MLP neurons of a small language model. Each row is named by its layer, matrix (down: output weights) and neuron, and shows model dimensions 0-127. Each number is 500 + 50 x the weight over its row's rms, rounded and kept within 0 to 999. Numbers have three digits each. A neuron's up and down rows have the sign that makes its largest values positive.
After each neuron's rows, "fires before" lists the tokens most often just after its 100 highest values on Wikipedia text that the model never trained on.

L7.down47:516523477542519470498468572598489493587519498528450474463505516454526499547484419432483525412464524494563494553514459479432560544612599528456483542450506531439519493491531442543492591492495447492485574463500477441538471498481442509489456483459563425577426598491579489522588517518489433546423552506520572575504578528583547552556520460441540426457482386548472499518629480532368448593444
fires before: "0", "2", "3", ";", "4", "1"

L7.down197:509547554560494438552534503568571547525571557466482536518471571476475530546457508456536364470496442448473430469546448553589542452500533453445446430531424519522579529470471440535453540543484536524446448382526427451424563499449470428564448485476573535490538543558437562460337498513516377460418493437510470517472526513415459508434472586530562539569527576461485487482606580461541413553492
fires before: " "

L2.down231:488495512514564382423498478543461443502455393567588521501421463517480553489572530416411535589495481509404528495414505568544467509498492445483522466508519512550477584491500486471556499481542406509474485533539411502618572557499497531615514435600466466530540553540391566519547464480506510491526495510499447500546567488519456463441334408510448326506487486447534556477589451495536548489511
fires before: ".", " |\n", " |", " ("

L9.down620:479483492524559386516406505527403494518539524561567568582576459494503510582476506526456487580474529513535534475450503538369480488496478490452428561550421520571518549420439564514495402541508529472432518469404436571517450571530555466568524441458444488501491482464454461541574520502433488439556552360479542449581568528480545519514520572615466578465486415551507546485564441413387511528435
fires before: "1", "2", " ", "3", "4", "9"

L8.down479:498480500490481547503379471383464582524396485453451419449493462554610545443459552590493607530528415533583425460459439453567491448480477542425556565594600464540441478426453547545439491468567536508548473547515472525589560478506478478471511541508524489501513469488537557489434501561551500541494584479509438583525477470587448544532512444520556487470517560473538402562498481544562419517502
fires before: "1", "3", " ", "4", "2", "9"

L9.down351:532525533585548452474482533438415496475545550416489467479537486428503489555486517565519494598512541378541482485467507556465509512403531552404540493516568385468517470464393503533587513504466565412514494543409437551460521524529451547384536448543492515449551519445505590516460561550566505555502490512481463459442529508383503511524561591508522485422499417531513528491505450560420553454451
fires before: "0", "1", "7", "8", "9"

L7.down467:441444507517541497372410466465598578406384562508499458394454518494523462543539515504502501506489518486452436414438477519514536363476503508467461445498515462500479506515542514559435495557443479545465464488440467475480525437564510472512504496493494567396519452533469509550616448589514575516521566494496528458568488432553483506551469625591473512427523507466512510532586482510525582541498
fires before: " ", "0", "6", " B"

L8.down670:445511485510473512507494478499542521426447538604536473525452495420492452541518479594600547430560512512448489510536492497503395582523495495446426539509641485481490399549449613513531546460458449516455577465563423556429544592519561515508520572515541604503449538453621529477468531511501474500462589511454536540496544428508582460498484449400505431421469546486527505491449538502495501501498
fires before: "===", "==", "In", "On", "The", " In"

L12.down295:491497464414527482495523512507528469492512523451457525537540512481441403435522574555451499520434533511576506500566485547448576488501471544562521446401466464449527529514402385418543461533586426434470407455484537490495546510505464404532514540468536592479588493410518568433513496489433512485455553472430426435511518555485475602529610475488372539546503454618454463453514510503487524560551
fires before: "-", " "

L7.down678:493447517561519464495509463434488467556525526551563513578412575479499531437503452455502556486433551580434508475536506489606549548631535450415494534605503565416460500505530441514573550584451517465463538407513559437453529536511522470451474554531414549443561551568506491501538454520551467444462503503450584424481612386583575529580478484520444444492449534493545475538448498488447632511567
fires before: "0", "2", "6", "4", "9", "7"

L2.down236:536562499448487520611538523514565402457480562513411440515443519470521524518508514477466477478438492466464467464495456478588480466436434525577530545567460448422553511571521494437529605527498553551516519525494424564535553389481479434499555420477485490508520529477514594481439546493571520448499497448590585355445470493546422495587473465391541525600511482602544548427579447510564491477464
fires before: "-", " "

L7.down395:493463524568464488570522535609591527484414516448513433534521570521460473458566528496509511441543445422530529547476553516570481497509636486433548557517534408632484633546438551467492496485552515555458435482601483569427498488435461459421471530511488518458486498477506436461495476489539472526536471524524495429473483489546547521530455497465539373416476531537454509525402474538522549492414
fires before: "0", "9"

L8.down298:537496627495466495466440521470476452434530507486558461442477365472433510519488497459510433489537510440561462428510485377453427458440491430472448521522555486500452516569484482460478501382496520554575470455563527508574517502519528441520518514452455502559523496553518551503488489419433585390553463498483516586472537536470460593439475522431467470519476569468572498505524504430570429444486
fires before: "1", "0", "2", "9", "8"

L12.down566:520401514498466532500373543477528539480556529471542494411537577587552535475544506466433462478476474450579478491476448494594531584529553477472456529481538478437594386575491469593417436600515520503527526420527540587449489585484529428489505586484418447426485479506519506501505508539545418484584566466583609464481457547446523488486497525469541505516579504563566516518501502493448684570543
fires before: " |", ",", "\n", " ("

L2.down491:538545587454499503480573508438561440515485483616566531487526456345465440503469495583545400420412511518493481503498487499520533489397538587469522494404495462402483417464475470460524575528574534474525495492463544506447420503493523532484507551494458555492504597569595536511469476461553524492535520411459536516480506445551421433563436457523541536402562513506540432542445459549515560492540
fires before: " |", " to", "ial", "ers", " and"

L9.down764:551569422553489470438487611555467546513512496465456449587455529466558477523445488529479486397560475509524488440485525521424543603466497446469507465444469452515515508381459442463509502515613519470497522518514425573457473578515428408482447440398458434468468526483592526429569494431453506562534482488459466543522547504508536530487525492461486490378478579477431425415530591524517478539492
fires before: "9", "0", "1", "3", " United", "6"

L7.down494:552494495523525503511508526462635515567386492445500459580438435577578453559496515446499433539479540534434489489466421467539521392463556524456470507435480544490474538517517512493454493550489496567474502380493486467449424493542531469407489479648445462450456586498510517479547494472535498513562482465505535631644503484593495508419433450510525533447463482371494520505585498508530505441546
fires before: "0", " |"

L3.down359:507416452472588512462539515490542566481412590520460575543488506409570463482541528425571545442478570558590539449520540466466548428476397483554539461438447508451494531468557458474488450508585579445469465548519392508515540485504578476550497573478453526610505449477512545441505532511588560461477526496452425501550513531586427466422463504478604519511483459497506501436546459474484478560569
fires before: "2", "1", "ory"

L7.down360:520462606483479486548526478496533501449531559488446467413485589443479454546561528492551520516532507508523514450489504519523532450498560364440469467498483425452554524532498399469559481502429464517514473420523506561531456491503521541545475496425462472543567534453524471579520542411532555510510473579507465546429569480454405634520424513554520345508488498518541431506456448425483506511517
fires before: "0", "9", "8", "7", "1", "3"

L10.down810:511495471474549535458457435530477442460469592583516494489530503490558539620566521448524478515442506524518449453431521597566532622529582497539603490531585537557505436508543518505470437597582552625496417486544591444478539473506541545501528524481546500514522532487575562536506538444439505513530509498480514575540442483559403455467445571464495433403552478449499443527484446561510552459455
fires before: ",", ".", ".\n\n", "ese", " and", "u"

L10.down72:479554486555592498451402457535379538516526523484613505456527491594467497475472563343581565519552516559518494499461498574570535575520573480501466383472495400476428497529536544522507561409451506446558491476535567553447452506509572505518436569542588575537577554569518480421522522552501540444497525513434481489567487413443539534506527474404527384619488467530519478459398562461547485476541
fires before: "9", "0", "1", "2", "-"

L7.down56:548452426523592566495374501567584549493528608496533485628510528556405498443445467466507586437426582547559478517540440524603536452568492542470552533420495472410439472530561502466520516489414452469484541429507613387484468491473483449471498561515418518413444595491494497422457420524528496523416460544483497569388505400465554522527506460475483514506426503446533529447582531496430654575408
fires before: "1", "3", "2", "0", "4", "6"

L5.down779:433480469491548582413606498407467469455559635550522550507394521555502483446458536457495445376497555619567515574508510551524527484542530569535484434564511584538561501490528510549447601519502530477584452557509483474537446551472553551499500398496513432510468543484461473533574488552545446553473588525437525502597517542565531517456452491515510516576514479381504527440595566497547573515467
fires before: "2", "1", "0", "9"

L8.down637:404542469526548584525508461535548479583539598464559398489480445496442597474498560493468625446560446545433513525549499512610476511496475485395589427347506415566507489614444480397462468536509467498484498530465434553496559441476534481587523535471458505504486508481511410455508482539560492548406564552509566448530533434398503485436458438451446521497497485431527506489511475562504467507407
fires before: "===", "=", " a", "|", "==", "-"

L3.down814:429454563529531401521477583501473460525464541478555547531381485463526470501625542483460481445548556525497544569427564543516466480459414496566510506539461529524543515546536438530526515474631468476522487498557459492556449601526420501490641471549437492513538489462538459527518556540553539461530477456387525603463488480493474458492436513506564497505479538588480462547509490356535512498559
fires before: "0", "9", ",", "6", "3"

L8.down65:516585520422293493546542533501429443480448520528453450553590539489524491592477570388527464444490525569478429502546494536523516376515573563468507486389537408602489568508445484580487458443391461495566549474463535528497440468544507576613429499494512480473501490548484466450476558497425451548470440440514480543629496589468592483486463585602540458515521516542450569465536527508521470441423
fires before: " ", "3", "5", "6", ","

L5.down158:629514447457478567515464474544504553464446474498557509504511440492521614535467482496522548510492520489503420490488479528503467521464512462519507515373441510432447577557487558510425444536481509502504386542478430472476590429504528502502499534545442529528467563488432526482460536504575481449469477471491539455607497481501530496436517459531421608465476525528481536538571476547500409491452
fires before: " |", "%", "7", "3", "."

L2.down422:500411495515470522483510597433522547546511543483480477480495483486584505517497600541472425376537520470499516533484472519512597486442483497475471475468519485468478480523596473465466409479505511517521392478569517496425372510521554472448509570542508520501440528471499514483468439502532473488507476505425515414518478508535517504457439490452667549529450539502502500480573523536506598558526
fires before: " |", " medal", "|", " election", " ("

L7.down187:435434475409453457451564573467469542582497506507403526525520514498444443450497410370519431631550495562449457561509518554459509561554508448503603393458434452568378495504478506530480479470461524550558536452591595484443499481447458501531477499486488471428456438510510565489472557425498492482470528463428495581610592455465434510505525504534558485486514537481559506436588433512572451528527
fires before: " ", ":"

L2.down1:523502480532506432410514528476482485511472494491476497529485451620407484463462520476537516577509576515557355465522422495451395524466590463380577390437585505561507561523588502503452443513439499447498523518488482523601570550405449496531470477560458467453507509531545486514501521548531548496483518516482447405455488435573479407504519471617580390417481570490476448486583466522511418482515
fires before: "-", " "

L5.down194:474515468476577499493469503548491432471611460498558485527497483503454504474571490501518520507521511426442461504484516548522559507503490532461539408423456599479477524492449477455576443576530434429574470469464507473547482511490489512485471456497565549441528510425397395558558457514516592418594518552477371385531440465547554566479466491528533412515491460486522421512567515522524558442509
fires before: "-", " ", "L", "D"

L2.down7:493552452471423449430472484477464517491508503461495514576533509543547484540418520522494487482491442435418477536597521475517386507472424569473584582444456523542566499368563476422519473509452531464618375486518511585612523445521591406466470524511541522488503593460476584531493534410481502502508469450519542504389452564508456519409491587508453492507556579516477561501511525424450460436494
fires before: " ", ":", "."

L2.down377:512395440446439464406508481535488568488529519486426555492554491588447502492456555455438420598485500495526508502513555506475533423458514469539582501429493565555410453449428486525562342458528596545566432515539455554520521493552577519522523489470504528454456574473522524495612631591599471455506528474497496504473515515498532561442586524384418549502522488469507462523548494489519516492482
fires before: " |", ".", "0", "1", " (", " |\n"

L8.down672:452520536395492547620526392450469541565467522504510401563567501452549585569556497472494538442535443465493471499511563464473489546524506504444518457383540559492504480545536455446531502447563496507514513493584532465491543631437489443535519489472527471536510487552460532552547518472479512479503564505433477440640598602515580518455521461498439455458480403405433430459563560477424462560581
fires before: "-", "|", "==", " "

L7.down617:541485513604498479546544577486478501476486599499505507534425516541438568497515547492548465551477623502516601511447598505565417484499499452432497583412500423585552554546529556489521370512547473455469548470491546453522507641519437513501504461584504529526492455503520402529497511545467540551567480447537610493503472541468383569511380546506449438430448512554511443519427529461511572541500
fires before: "9", "8"

L7.down126:511498510476511445538529564502470544457408489433533525588442559466503608447518500457444564584474424580496544481518438465508514513474482492431513555384476483511510567530472522513591477450551502492468549464420420472407530571585441529481626478437569548535500493481519460508384502463612454538511500520564461562524570493442508501587475517481494498508420504496548483498544492553559594422518
fires before: "9", "0", "2", "1", "5", "8"

L7.down86:508417517532479485493452483430426475502481583518536534468475540496464491402534462492524516439528503428429477486567459466397416469439515489554492541523500481470434402432491517527447512510435492427479438440451461504453438503504472646422508503510441489486490580510520545439488569576392426490469565483527380553522425514456486498494516539533510469432430541489517460443409401493514457496504
fires before: " ", " |", " —", " Te", " Pr"

L7.down156:615436512486442418483547536354362521530488533531466459501459511556470555397521538516473535504489500470408469454437429519460439474448527518568553564440540495510398445517512523484525595431546636406451436488551429533452498524458506596517590571520602446511537477492456481451501491502473486536477466550472524487516508544532408520566388472485565398476525496501510537515584584554437433501531
fires before: " |", " ", " |\n", " —", "1"

L7.down698:608519458505397427497498552467439413490593399451522463378529453500499521502450498506521515388441504491468455416448506586577503454602479570440499528572505477396489492513429533471424493453513399570498481429438455533421593470454495579514499493558441558473513568498440635505527449505537560496470561399506522532544503428524531432573470470525573458483509531500495542495466483497474506479488
fires before: "-", "==", "===", "=", "The", "C"

L7.down93:463499368550577489529464514486471536542514517497525523487477464526591471541456405469576485531593547535619470439524483448461487546401471483469450510537467607530597443532461539473518524591531402496535472550552430517606524505547503427559359504478449479485493530414564542458530557414458480478487618557519526521504431487479506417502526587519543412519583482444487503492559485430501467475546
fires before: "2", "|---|---|---|---|---|\n", ":", "|", "|---|---|---|---", ")"

L7.down119:413551538527425502521482548470482567456511497505529466469549460604486600496475446475526500506441477455478411498420573527457446561465505473443493466457429521485568530477569484547435465434496472552474396503486474474584484496517426516529521554513527460499468407533500489505486520540454524412458515542493487487548454466436470528491538538536474538369519450436513504447611438579527583522430
fires before: "9", "5", "7", "1", "3", "8"

L9.down401:531457440416502469491534477403485418504490477514516566545480504538432456558522568493471500521362519442509487622522458516524544542418534453466594460505486529577495522478523523525450494467489511489480535556507517594500630510495448421514477433510535527467506353500480591468370502508471514501530508524410525539557542554583464517444444501467530520472510565530540607510425473534471470579572
fires before: " ", " ."

L2.down237:508495541485536570502456537518510514467526467487471418541404461499457476478534625553515497492513428501500534424565536398532525557542500495509486519413564536350446460546568465484502450425517507422485505629476546386506488493437550529536509584523445530449474539479448585477404516614541550539521487512503575518541548450523574489560439395486419476480391544534543539550520539440587549432457
fires before: "ing", "es", "ible", "ed", "u", "ially"

L11.down647:498485413478440424392357452525568450555508520507488461469445478576574445432533455607489543518468492559592505598530503554621478550491514510410525465610437491454513513440457491544521448539467456507477504481559411419539469531544481464549554525553475522559560542537529560524606544462469568556522511535489536492549518491555680417472529491517405561484470470479533494493512437518467551531434
fires before: "3", "4", "1", "2", "ox"

L8.down690:525420570527502523515485465536528501370514449523473445450525410549479454577515606523514496529502558370501485516438561500475476490564499469560458595506458500482415500515473569549503474518480521560538529541526474540492517525488513528484515425504430509566541549517445485500536547501449525511536495436398447503500499499556531535439456453456447394544463512499584482510489489567510570393493
fires before: "1", "2", " in"

L8.down182:516562460473463530550584547524545499482518463518538512488496514566475478477459526560507460368517466506537508500485435504513577453500430533505439557517539553424452387505424537459486442388598487503451522397496597523513510534599514454484616451457487482473554539557511551397475442447521478448559499479531486435622587522555549463503505557562586474471494444495544498507524533455532571494519
fires before: " |", "6", "4", "7", "0", "5"

L8.down574:558500439462508401494582484456475578570545438469436490465536505530542492525450500447423607491586420516435474405467450525548466524487460452511510514502516429550532448372517450498544560473536592463420563537441430440524430540476467440561520510433521483523481481521424443515488477423541541575486460456501454477440380485456408522545504376524462514505492473456523505515600452495534504501493
fires before: "5", "9", "2", "6", "8", "1"

L8.down504:486463447485577472495522525443575471532539462505446488506540552471491535422562592429577562564485407495467495531495473511534448476488469500500512501522588513505456517590508481498597473520567399463471533544458476486481458523441542520461535511468514539468495531505551553474418510475450436562552526584457549572591440533520499449611534410412478507497575567486457521534434400486613527608441
fires before: " The", " in", "|", ".", " on", " by"

L9.down652:465526501463480421521476458513498505484472392512507515541527436488502508497504474597521505479493563466517439474479476569425495546525433502346541514302561502507492522603446503449550487516504460495556566483500502498442536503471531460518517505535476594527457490514495527556545446468588531496537476489542513547513566460467493470518553548543500540497545508529475520428473507520497491529506
fires before: "==", "===", "=", "\""

L2.down663:551460449508509416580537499594536434453533545532492477508439542465531487499544458455440544471599483536486494462543536484437498475434528512460488414585506499480511442499464411489405628567541371485468463521484475479470500561465500500507473472522444486495527547529528586567550512473550519526537513564545499518594521438505447549558473508557442417437541591546471610527450506525563514454436
fires before: "1", "0", " |", "2", ",", "9"

L11.down111:516500541517538487569539524552467532484444468427479628620526572542480573510499598473502417476393535471518605541497464603528544449498468479445448452446477424484535477520522538501539474495516529642491509477629388401441443596562525497442558517532436497488592506497519455466476488546528526509420451540469500546534429466430438423487518458531514474503551461467473553518430580540437500513469
fires before: "1", "2", "0", "3", "4"

L9.down532:450458455481496510441567483473467494392492537583503572505555445445502500539479548502488512554518385566540431634488521491477527431531522445577554462524526542499529561497475562495583503531521514569478389476590516509471457486620498451530501449536531417508500475496478586486588481556517487477525493485404508456515511516591430514448491491538538484549549519425489427436611531485439557528533
fires before: "9", "6", "8", "0"

L9.down442:504333417422587474470551489412561534460460527564449541509519508508402545416502441537470427518435470571442456511521551577518444486517528490521439480481520539464487431552578545581458476503511456606566469413512497487462484581665548509479518496565517407556539576500445526475533481586451576507544550587506505581395430442608494553450515515504506474510543521517544510421460530512470576441453
fires before: " ", ",", " (", "."

L7.down524:472511555583548465457455507442526492473578526490561455509477495447438489594428455459450444456511531435507500445521507463537572569577505437485492465446494542393480616585548555433524532441403493424602484555495478428502539441505535544418411542478482514507524504523485512526530527491516371514477450499443521539512588480445477455460551514480547493483504415551530496465503414593495517569541
fires before: "1", "0", "5", "3", "4", "2"

L8.down430:547488423617571501509469492434506459541433495474455460497587499540514453356494499427572564453539507484520482414499499523474483498538487507548465449512482491470511413580582500450528506462452503478490400420497491480412411464463481461562417575397567544473481486463555458437514523592481468539424584467479521455485430490524450491522471433511459513444522501465570446476500497508488488524518
fires before: " ", " |\n", "1", " Pr", " L"

L2.down709:454574521424494534463549515576441563465524547542548543523617404506533455527424541547536582414512516390453544488458492432477486511537574447606529511500488481514512526457491502382466505468433512490517502441491407548505527469591559387475479592507399428587616570476480566489520484419457484448453399486524521483527507539556459503612396498464472516579380486416455468564558513563543517549514
fires before: "-", "."

L5.down171:517547487418582510457566400457460577473547613499436576435536514472467569526509515542609432483521495483466505551464553485479533468500472482524552450565523518577594506494496453507549466492504553453485465525507534432512415503409438497526490558491490540544550571538562488530515456603549478495492485549478470491582464494509580509502581528556423455466524474455421497473492511460501552637482
fires before: "-", " "

L8.down382:477449485492463466445526507582452538416429446549496551468488567431468521485550413465576548507523499476462528555529502547569498583460499524449519480457596518507472560465427512476510642532503519615494534399482567560535594633566570524536487551552415505468423561461572522499483445552437591570488456526505470522548502481533592516526517524521517396488527552426517429526522564537486578436512
fires before: ",", ".", ".\n\n", "==", " and", "The"

L7.down18:569501529449481571496473519488482473455395529469450520493394559589497479553494498454473491502496524542447446427444488511452507481500414459541465431528504546478452553431496485458519539457569579571542530548498500499504526406494563567463407568456536443476551462480514479511461532568533515516588538467468451510484569436552569489515444551540475571460406598566468430596635555505565555512522
fires before: "8", "9", "4", "7", "6"

L11.down539:408500454514471441453538453442399506563594468489470564538502511468509567515562555490496415420513463432522469535469490575480455465531436488482516468483599494437511548493547451437561467602514545376492439498526521534437529538486485515478482542448461450608456495406512453505480573539483466544487555507479455414484529489569555502497475484466510424476504579519463527525510453531493545525472
fires before: " |", " ", ";", "\""

L2.down775:489509525546577491596480521425530454557484585557516575542457452526472510589486441463521565570450537501527518496554512560395383532467499503373515553449585472539452391444489493532537475504514537503474509471509477509602545483466492438623488572485437506495514518537490565472440512508539509541478508515474546497571477527488480473567559591567505471417551539449461521508482461595447433498427
fires before: "1", "0", "2"

L8.down365:523517439567491494563480560545562508534508496552564509456513516543473546524512503464542403433471477519540622550587465490569551464464536486504508542489386553506424507547453514607553535521437527618475556533571540416443503529512515560482499456591464514459492491498460451414562460418536493540520493463447539497555544479443491591479478489427537523562510528550475455603569431487538499515479
fires before: " ", " |", " was", " the"

L9.down611:433468499437528446467460389490533502472563571498436572479529573512511451519591408408533435481515447551473542542536441516527496442506519466563554456424522533486602552571475525526455478435547408519563617435547560476439564398570551486631551531538487524502581590532500465463559539536597527523502564506466509509533498463477469449553527560680444487594459510587508572488422523381511452623552
fires before: "0", "1", "3", "2", "9", "4"

L12.down716:419513491569414564423549508450514519556507614369427499497553517514551521395533448466591503486610508508575524513540491538463457561442481389426521514470553521598493451686532556580482499495474506407490543561464495515529492512524592525540506588449510479482523557520453525455481455537611459545549500553515535435544579469506490538494473501579539475428620546499571500480499531516437475540490
fires before: " ", "0"

L8.down47:611506475443484505577542556501516426497452473460532470491578470584492503566498474518538457534510506495459590508524472366563530463531463519474531531523427455444503509556436441520523490514495485506510425571437454533489562444419518538401495548529560550505526471499492462379464376472464477521470495590447502464408493544428446575552506481415424533518449489632520508510506490500421462579551
fires before: " ", " Democratic", " P", " Independent", " Republican"

L12.down230:486484560564539429446541470424488460485459506566459587535544547463509388490556502433424517541439504540524487544555493580542584388556504430491389516558493487519486526510528485482494493424585434494494398503607590482455571525558556528467490592518432427492512510529479458533504491499514542434467510469427524533602435492415446525496460523557487513504558556444475509473539413466439481603552
fires before: " ", "3", "0"

L12.down10:564544455461546543510470545495500404521534430487557460525487503439474502458470587462498521606487550665561528555514426513337538488498444494519501521448511505492504545417459499404439419454544482499445471602501441476528503478497468482613394362430491490539439511544484573468413531503498464437575482457473532472558479479517475544431504503384493509517478483516504538436530439497491544589489
fires before: " "

L12.down24:372464547586490518416655533516434446545503488491450474453445511530529454546490518463528486466458416591514558499502537592547500472496552532463520484523397527487511499586478516529535482573469519584487451496436438461560519579583470471544576510409533525468532513501433555499515461420564469444520482521596483368446510442640430533503492529543521425432509469412491451509487520470487510492488
fires before: " ", "|", " ("

L12.down480:477466553500498469559517495511398433425489527549419530499502403498534557540424564546533469460502466565510433547516427547462510583460539515460459523253560509584556525572472583536487491544499439491503453416462467420522458548508406503483464549447585495503549504550483506497489490592564481437523580501570507467531534469637557526527505609538496467505489496546488490471497494505473597557489
fires before: " ", ",", ".", "\n", ";", ".\n\n"

L2.down305:605561565529474494455569522471482482499397562523523488481533519589467544508580482548479568424513542539468499534416484586567535459492458498446571480589527526438459528453592536494573638444596466485532486496539480485519588529452544532545409573545469528554514559453393535514443561542598438483578430540458465485425506421607491584524406484539584529522576487463531434577466497590470539492539
fires before: " |", "ate", " medal", " to", ","

L5.down626:461515566482577444470541458518456463454563398466495575487522496487419494507531466529533512421535542556464608527553506553485502398469410526494417490548545480462499552480481450396500515480514474479538434410440536427609452532655414417531506567476506497562605525458512479513541390563438547517554513555531433401521493494434549498530466468489456547503469496508418444498482439500512540467492
fires before: "-", " "

L8.down646:488539491506413503497358524413435503483519392483539531501489486498399504505524535517522453445498602564484537493481469492514530454443547586375441429594449424537415407535567548454609474545472454440540508532510548538561542523505503467443510498455397472571556506507462495504508434520495546503524459605580492449512516497480445500506460515473412485488499567536516473500551522597532551474476
fires before: "-", "0", "|", " ", " |", "ure"

L8.down40:462413463535508467393514457434528588502530490522496528430468511533445447447540423506596470484602439510522525498491471459470434573499597464491488529526428460443554447469496540624600498472540549384500539482531483528502502464538340437537578508412475463504484519500569461436409544530553513506484470436463513569496471500507400529491449501415555499447479580553567518460437447552503561502465
fires before: " ", " |", " (", ":", " the", ","

L7.down8:475468467443531362471561492462626511498507551546442473487481448487535560485520473622538490528504496468592595523494569485561529398530424589477498475487568533541502453461545378425562471428541507567507484566508561464520532418581537447536581505538485540430498485518557494543589482494534534488577557486432537592604550537605474497501478542478464556503513485486476516539402466493461526540517
fires before: " |", ".", "0", "6", "°N"

L9.down300:541523427505467450537469488455533530514484444542474483500472511464516428528403571494461481500574473432520499461505505480568559560622495473445483474444545583530478551554482513516429534485460496411470404473565503574460460511432460438579536578496482515480476577450525559502483532543523555568495576498535495516524441532539462456542586589458500363489574459377420467522608493514496459552482
fires before: "===", "==", "In", "The", "|", "S"

L11.down726:329447505510545518510598564464449501559533524444451559552498422429541497524578545574511405450472483464561520475413479464411433454505452493471511437563490496416558544487530559553482435459491579512639515480481371471493519457543615591541542445478429560564495538459616536509474535445474486450479461487506476547474455534469432546543589522425426536484500448423541473633552499471489539487457
fires before: "1", "2", "0"

L8.down572:574560424495364491483547515455445487414521500525453443413466473419469440409516502610424391544530459509596419514450492438427472553506531528508424540464487476391467535519537514493460490484435514507473435541519414551458426559466505477472454437436488507549486431547521536524475453491539605472615476468508497488536493534498490456465533509430433532609498559545544558492417486482523480501441
fires before: " ", "2", "1", " November", " |"

L7.down672:463567500540503488533547549505480598449434550513442407548591432523593555511448578549448506531603479499471576453374526488542616498609604340506498426535485412448530560459489486563577455479522422482555569477525474458460444553557510474504472488558320475449474512479475450523411510451576471511539447508455480513414549499454519468477463582479536464573431524490576503532551593478411474520435
fires before: "7", "0", "9", "6", "5", "3"

L9.down613:555442488480493407432506519410479536479533431575531486454543467496520526396423548615417494514482470495512535514529568431428541546552559544542423440397443520504463516449451535450443499617553460526564525510562482502473568467444549449537553445503455489499446483536547504426514514440536506446472431480454467411464491508472525402478461463572517481475546417531462488456509552491499403587500
fires before: " |", "–", "0", "-", ")\n", "1"

L5.down763:504555464396485513435470560413466471512510437496459439512560504541518504507505616466512532470509488469607465469551427433500490500496613457452469454454479565438533473499557475530500524424608530477475416465493438460502496464524371544529450400440445540545514513452483544457484515633526395370479510500503392466520516502523441556456518584551588514556476546487492498467509568604504296495536
fires before: "1", "2", "s"